MLP neurons of a small language model. Each row is named by its layer, matrix (gate and up: input weights) and neuron, and shows model dimensions 176-367. Each number is 500 + 40 x the weight over its row's rms, rounded and kept within 0 to 999. Numbers have three digits each. A neuron's up and down rows have the sign that makes its largest values positive.
After each neuron's rows, "fires after" lists the tokens most often just before its 100 highest values on Wikipedia text that the model never trained on; "fires in" lists the words (lower case) most often at its 100 highest values on Wikipedia text that the model never trained on. A number after a token or word is its count.

L2.gate395:523477436541480585483463489518535525547522448490553489555551490503549493519517431547536527500487590533496517504495489506517475501547539445487499547503578493449448484546463479567521438537464494520532503425538438560548532544447431480477428441521483485534481422414457493526448439480485506467496537530520546522533437496486484541510512514434476553517469510517473542509438577505456567482489473532599557570479525458462505484456455472525483499486546515516545474456496538512489560502519532522506525535578590555511422471480499431488509548515529506512525513510546521480475510491501498530
L2.up395:557448451465540516490468506517527509485516545465486568459441467515500461451525478503481471503483424458476482420496478509485517603512550488433473521497514532477448403523462462480515478587516472426505501482395532537459524511466470443545464504453493502481540474525454555535442561495417497513487409450537601503439434422484486485574530515534470509506480516487544434442493549479536544519511514436517512567545543467395483501482481501526534576546506527506510470498541540566567491532534530521464524468542518533448455508524524486549422456532450557452483405514510491488478521444439542472
fires after: "," 71, " due" 9, "." 6
fires in: "with" 37, "but" 17, "to" 11, "despite" 8, "and" 8, "as" 7

L9.gate95:474451543461514634497534383477502526437527548432490524538447495503542515514494507543558526562526580516513440464575534489548494538487559499520467547446512529472526465465595497449561458495536519525576515534454418454541487577537529574473576483521516463435507528443500521521535535490460494458480477570393541477601465507509501508517509522520539423483410503475533471479533480477475446509488457567497457474466479496468527475541542523484446546525504509588541541511509436523534476518496448553523494469521497454524462580510547522529547533475519471460481518493521494535467494432486498542
L9.up95:489511484472491541527507540540594440529499517539550524494483513467438531525476519532474468464543486491492522537510571530450475553519528455466467493471496509532457565389522542480613527469540513488449465589470486576470480536523467482475535534538490521444529509523470485467604532563508542485496453471483577533526605440494571475447510596501504533501512510486490454504530383482532573524484458516523418513466551539526451510476467461440478545511442450488491461449464458554494595494518532526533451470471545513510505535490537546480422489482478549568573423483495509526442625513522495478
fires after: "." 24, "\n\n" 23, "\n" 11, "," 5
fires in: "on" 97

L6.gate648:480546530545540558528475454510416442509475522459489467483642488507470537544502460483547469534517499478448575495493469474503452457486535524516540537484492453522484519472535447457532507497491498543496401469534457506519472473490474522487518456562519512499524508524491474523563531543510538470511466477495459492528481525477442490455498489479515454473607424504523565552482481429489525604515507520463557498499531488459453522478547508442509581484484537451518510472470514482448478456440623502468513509489557514506532496510526478414550536467583549511508441504461531419582517502504497516
L6.up648:485473493556481540513448528457526484465402418506531486574522502584523478466531493548474513519524490527500489535513489574523519411467548475525518478556493557583479499485533498572524518516495519502528534515395498497497458539513474493464488457482501516475471484552493529538488530559549508437464527535486522454454455511547495548554482524531530477541513523570451481568543505480451550475466485485498550445423501483555417491497443511483512539476466471434530473564443513454520446452505527492453468389479500549427538444519529604528431522470469509488529468478509490546511496543452456514
fires after: " of" 33, "'" 27, "s" 4
fires in: "the" 35, "s" 29, "a" 15, "its" 5, "very" 4

L14.gate14:532475485506544478527542450492504482519481494514522477462456510472514565508496504517520511463550500445529521518505564439594467491521507521463489511438500488573552488483556589503496542480521494535495522463531543507391430403469492497524451425485496504489583488470532564497567544535600530450531568477462493475472462472538517424477451506444576494505544443531565529500455514532471470428451519526438475569531441532540385486519506509491478533580485460564501498516484548589470568520549508518452540560479534511589547522418536530526523502442443474509485512494488507464493510529497448475
L14.up14:534420466452526543478526534467522506492553499445536539528507416535414464521456562509501423526518499402507523509513492574527591550484516496584478522497588467482563476527459531575513532474515486505551530459530462471512514553525525494470528535438479500515511457543488476420404522525527519498537542472467462521482512585571440389496449529435513524443496541440495486494487479530530523530450464473490479469480495512516543486520471510509513532531516468541566461521530621448490510506448496496519521507546502504490500484609579495521457444536448460560524455558502457546511454523479506517
fires after: "," 21, "." 19, " and" 7, " but" 4
fires in: "he" 40, "they" 19, "she" 7

L6.gate121:448489479463468476493464484565520500436575522502510468501514502502463407444508539515454552487464480534471542494435532434442496456488460467480453525486493481506614488561530586504482423442554451435449383523441436478497471521512543414489490449508519515512533473514544510485566458471488540525428496559491446511485510541488579492485473453408524497500539528492474510423498511525460450553440567425393549489456564530512403542583470482509493553520561538518549576489520490483477477463508450428473505489456554515480521517413461491565460491493559479579517480547492548507558505532456501533
L6.up121:436451529481559506497503554508474515459485495432466480492564490532535522491558563568507502462512603530448451474482482479549515487546452546491498542494490526484542429484502490478469449510560469535519532523614500499534546500499515533522509524457511519457533517498481508490450500485493478520491481443428479436454522532502489520567480543479454430583490491535491449626486477531463547470497473552537448546496534455475541559501442537494486467469514523477469503477502546483487496516588436508486466534417502551513552513503499484512456545481391541494538609452451505443525461452524533496
fires after: " which" 20, " and" 16, " It" 9, " it" 6, " what" 5
fires in: "was" 38, "he" 9, "as" 8, "is" 7, "state" 4

L12.gate638:426512513494427457466480471525507502456523574495521511456597472551458567469576483542501467505531511447528480478512530512521486512493538520501527444502523572493519488466537511464481570476457541564469499484439492458490446428543500480514475404508506536467525482477509530583541529521501558485491469514558494551485470563539496448525520469514488477493499593503465538490441454467499601467534589574556512595518515465519481517454548486543534438465497564497467504570458496495506475477438493487462534488462583545566452487530463539479449492452494487479561451551469453463548536543508488460
L12.up638:429481519485518512513504535472570497487428522511447520448535510586546440566558493533499520472486444477499480513538517526498490490488483566539471488540492531515446507558525493446504501486444514547409526472462451455498478426520495483448431485559491529467507519488507461472475537480534486491503474465522518470483547484593430495528458489504442492470532571513545556519401472469468478500474492485537499513473509536509565529420554498499484482537445529546524502526507544443538464425547483492465463450469488476531494451488559559468449495488515446469531481532474448531488528519501526538
fires after: " of" 24, " as" 11, " was" 10, " were" 6
fires in: "the" 84

L5.gate4:549503524515493523469445528441468560468516495560492451514486501545472480486522431501546513538501551496519516412486528484476453521479453482518450514484434500426487507468486545496432456559439528492443491480512484487555456561504427474562506411550485531463508511473540528515478496507474542551529519455571589441389468522414462537522430523435562408485465518480549460391501545498567503484508502495435467499475481477510425479427592459475489588482494515472535462441523506500554516544477517507529489458510489470453477499517482492507471551429476513499520543550504469517480511525532479537
L5.up4:477457459621463515440444500462541522494491527492537509485550565528561522532441542521530493514448521471440490516484485564570488603489480431451534525518527525519486486527508525512518485437481460534475456552455475494491542529439448457513489527476465538500432482507508500446488475492516487465513482450439496525449533487535435461492515476440442486462429467483479523525553495525514499485480479433536501476430489493464529480429549457488489464477476497488467495502552498531483514527511470456508452506528485499423464534392438534565441490570567560486499551472528503571508576460493516511
fires after: "." 48, "\n\n" 14, "," 13, " and" 6
fires in: "after" 23, "as" 17, "following" 14, "when" 12, "at" 11, "with" 9

L2.gate576:419466540495482461509497526586562543431480486503492555486460474574447495552527497527527531532469458482442554552544490498506459501508500533534621462512534468574428550490506521533415445481565461528544407484479492558512499532527447506527496532503494460511566476475551503449439539524483504480489425471411489475426586455500436461472443478436529506475519436385457451458548498482511510514487512481476493502565471487477523507509532528500517570511530490514471431538441422487475523449526471552509552507456482522466460475471502559480519540485409493472486523498491474514503526480427545494
L2.up576:464518460486466494473529555446527513490456500453502497437460501383510500478527440572555569559501543558497503483532462486533537470585458555532499494527552513510457463443515538464525522514500494483535547550471535565538522485470508493567450528560440431484562529475472532446440487582535491473556460456494413491560562479536571501511546489558459467541455501465548436514451534532567417476509518534477465465523542531455586442509503542506477562434467495484617561533424509503514535501515493508466511557516484556503526481453517415508559510509505425483491506582472513514525570534454523509
fires after: "," 37, " such" 25, " and" 6, " times" 5, "s" 4, " well" 4
fires in: "including" 36, "as" 30, "except" 8, "especially" 6, "also" 6, "such" 4

L14.gate57:438500390448500467502556497489509425418439470465519470537439468533498501512465489495506538511480461442518487484460498453484590554502503490435434433460504491483475573495529528518521477486473513519541521549533554506498547507402516505529541437533548489475408477447418482549532431548539518405516482483429645529509513480540540500503488525527532527492442511479582505502541561519537528544507514488450475547503528526501508432571489546522456508511470460427521558502510479538501520506508437445494462581508457553473531549487546507502437482481534532548513487548464516511450492561512502591
L14.up57:589514535506543517512468542483497474577552426471456491460431506527518577525448495473526492512443491498412494491467535468461482443478517541481518529424492517602478460495458508523532558449542595540470507552475505446461497456536530534479452562518502471542468588482489460550516472490509568497510420454469506468451495476514514520488519514466497496432483498524492533492546491570491545505451543481570478569540544534523453478527478522464447512503526494563485545533450539542447507490507484429468426594468508536473491458517547456537527522478480421486458491420483528532470512542478558519
fires after: "," 24, "." 19, "oom" 5, " where" 5, " Dun" 4
fires in: "he" 38, "she" 21, "bloomer" 5, "duncan" 4

L6.gate672:533422461531497501588573576494527574444497562533600472528475532519491520467544470608526438522507598472531501520492480530525523528525490493501511485499552510508484490421520501480524451500479477508532501567518497507550541570519503451475481516465618458537499462506486546479462466477555515509573445508543489505471493514535536563601500465382526480460491480512492571548492519506511524487483502525474466469478504502482481509487448470531466530488465489465493553493511483540546485474510475487504563458489505523474503500465441521474496507538484529489484554456544516449560428421434505551
L6.up672:470510520517501543496527481426551452478497501520533495512504509474533524493536502595491535545500536495475542514494529552564479390477545534524508494395547425475491468486525409506489485509582473473561463475485555465537517451570476488443508526463507471559562502468537529498456419463517469509510452524486500408480539512564497490455509455527450469501532516508508474503522511511525524495436534432554489448494510539463509483499504477532510500484549461460539524451476525447532519525533519538529526509457489495430504503550477566531497518403564552461536499449435484507476490514413577501
fires after: "." 29, "\n\n" 16, "," 15, " and" 7, " of" 6
fires in: "a" 76, "an" 15, "another" 4

L4.gate859:444489427525523504552502463457491546539526513528516532542551469516537573484442490548538487495503545560469525489529484533496543470446515476532486557536510501449442585433490527484502532470516482528455576503497463425540474500514445540452498520495512495557516477517528561514462505473470470501472479501407375444473529436507481537475525574447618552533460546524488511531579505511456543566483502451462472548487547502485498445538494515510453522518513450437425479391504492466458552450522485526547500552505482492495533544517433492563543456506477475493448504518457548460502523503507514507
L4.up859:486512444562532472475561484468550564500457566506539530546433462526444459472528451491506534560482464484462518531496521537526549432435506552488481555512513460454473533503535493507460499518513452459478558463528508562563506512435541569550567490493532476412556491459500495491508461493532379547507523474465548506514496457487460484471535438530535492492511527459505489463511546540513532519475566492537489463514496470585462492539448511392521500483434457557497455455454499545545529491476530470503455511477391518546482511507469492464521550482487492535497437500511494433443484416459475492
fires after: "," 28, "." 17, " that" 7
fires in: "it" 78, "this" 7, "there" 6

L7.gate639:538459476492455520486491452538476526549458520484590494548522574555521461544534494501518437501519503559482592432541544414490527500512536463435586535466439522492436560485497502473581494471473474495483524585514449578542486601509457513508559481438537459517447407437515438489472539485442509547520552510508564509498457489571439497516563458510536532461530441429462522478494474559516562508403458462481528488492537489465502533462479471510451548505521562544560426503521513497487469486485440543532508554514467537463411537516509509524443498530528441536536565560525515471465556417515507436
L7.up639:563497474581493480420456434474525539462488472475566517513488493458554530467505425556507502452548524484512492491553571500483523497532534536445529543515469501470434459476532405455492524535472496486519539470456487515597500535469498496511540483501515523492531512517455502482443457499520559528495523552463504546510566541575524497510540521521497512507414488482478517481528514469578489529509534465504581554439480456489493456450537449464462536439463467496512503508474507534534500450521504540595528580496519554443433473519451521446471542519548563472473475559519525504540543451515542441
fires after: "," 50, "." 7, "s" 4
fires in: "with" 97

L8.gate536:541441478511553496459465494574533574521520487538469500503535527553495492566567499499464521572431465526542467466531483520413521473469531515437511496464508504530474563566522490558545483563468521481477489519515536464571479525534454448514467416498556509505539542491479474506520536530490590558457510428490521567450504546574508524501512476511478526493526553571551534578509521536413511498579477511529478532431493518475560613502436553502513523451547476490483523493529461465575600497456358530478511448414572496471428484554554497534571442486519548442505497537511533502437480537509566446
L8.up536:531521527524428532504518499419558516487573467545456427515525482501529479536517449554447448546510560477507508490492460427556552452490581526510551515443504488583518473477549466472419469479431498549510548437513503493536514546504478528432420523516492548450507538564493522513444501544581481539475537552492543469455508503588519513458379544533442527544508477505466499501497454462497492423484500490545483509442466538491566543543573444489458541533494463511510478456407503532474511444561538534516516519521493492505514445497410500490540444419502428500546497494439530552468523473506473538
fires after: " was" 16, " is" 16, " a" 10, "," 9, " became" 6, " are" 4
fires in: "a" 65, "an" 6, "the" 6

L9.gate334:492489508429501475532493518480480510490504479534505487524545561543536470461603576543486472443542507506468548559514532437420542467465412613498485588475507509501525539582605542543513472532474500502522434527434464494487463496484556463526490483499496520504516482515412492532528646500499507449477497463519537463451436474457470478501561493514460500507495485462447506452475460529502500472443539474499503503474498422490443453489464491483504486440494431491585479527470528536524485483554552481512460501520558511534501474508455483529541504414484478501465485391479545570548464525536477531
L9.up334:513563545478523503507511519504478502455495488480529430497491497434485473491489528547517484415535590537511476500482503503509502467521520487539487568564568580483520567512574532506572540496527549485533503504456475561554526364520451487409504512502474497488575494503375537490465584533513469504480484516485574567510480564392410462484506518498467491404476574498448469499481498526518462487458527460480507519494504507490491540569493574505458534523538457451583470513496536475479454490526463492481511486487573473528447529556396537570489586440486462461491493542574473460504462586482422504
fires after: " it" 27, " It" 24, "," 10, " was" 6, "'" 4, "It" 4
fires in: "was" 31, "it" 25, "is" 18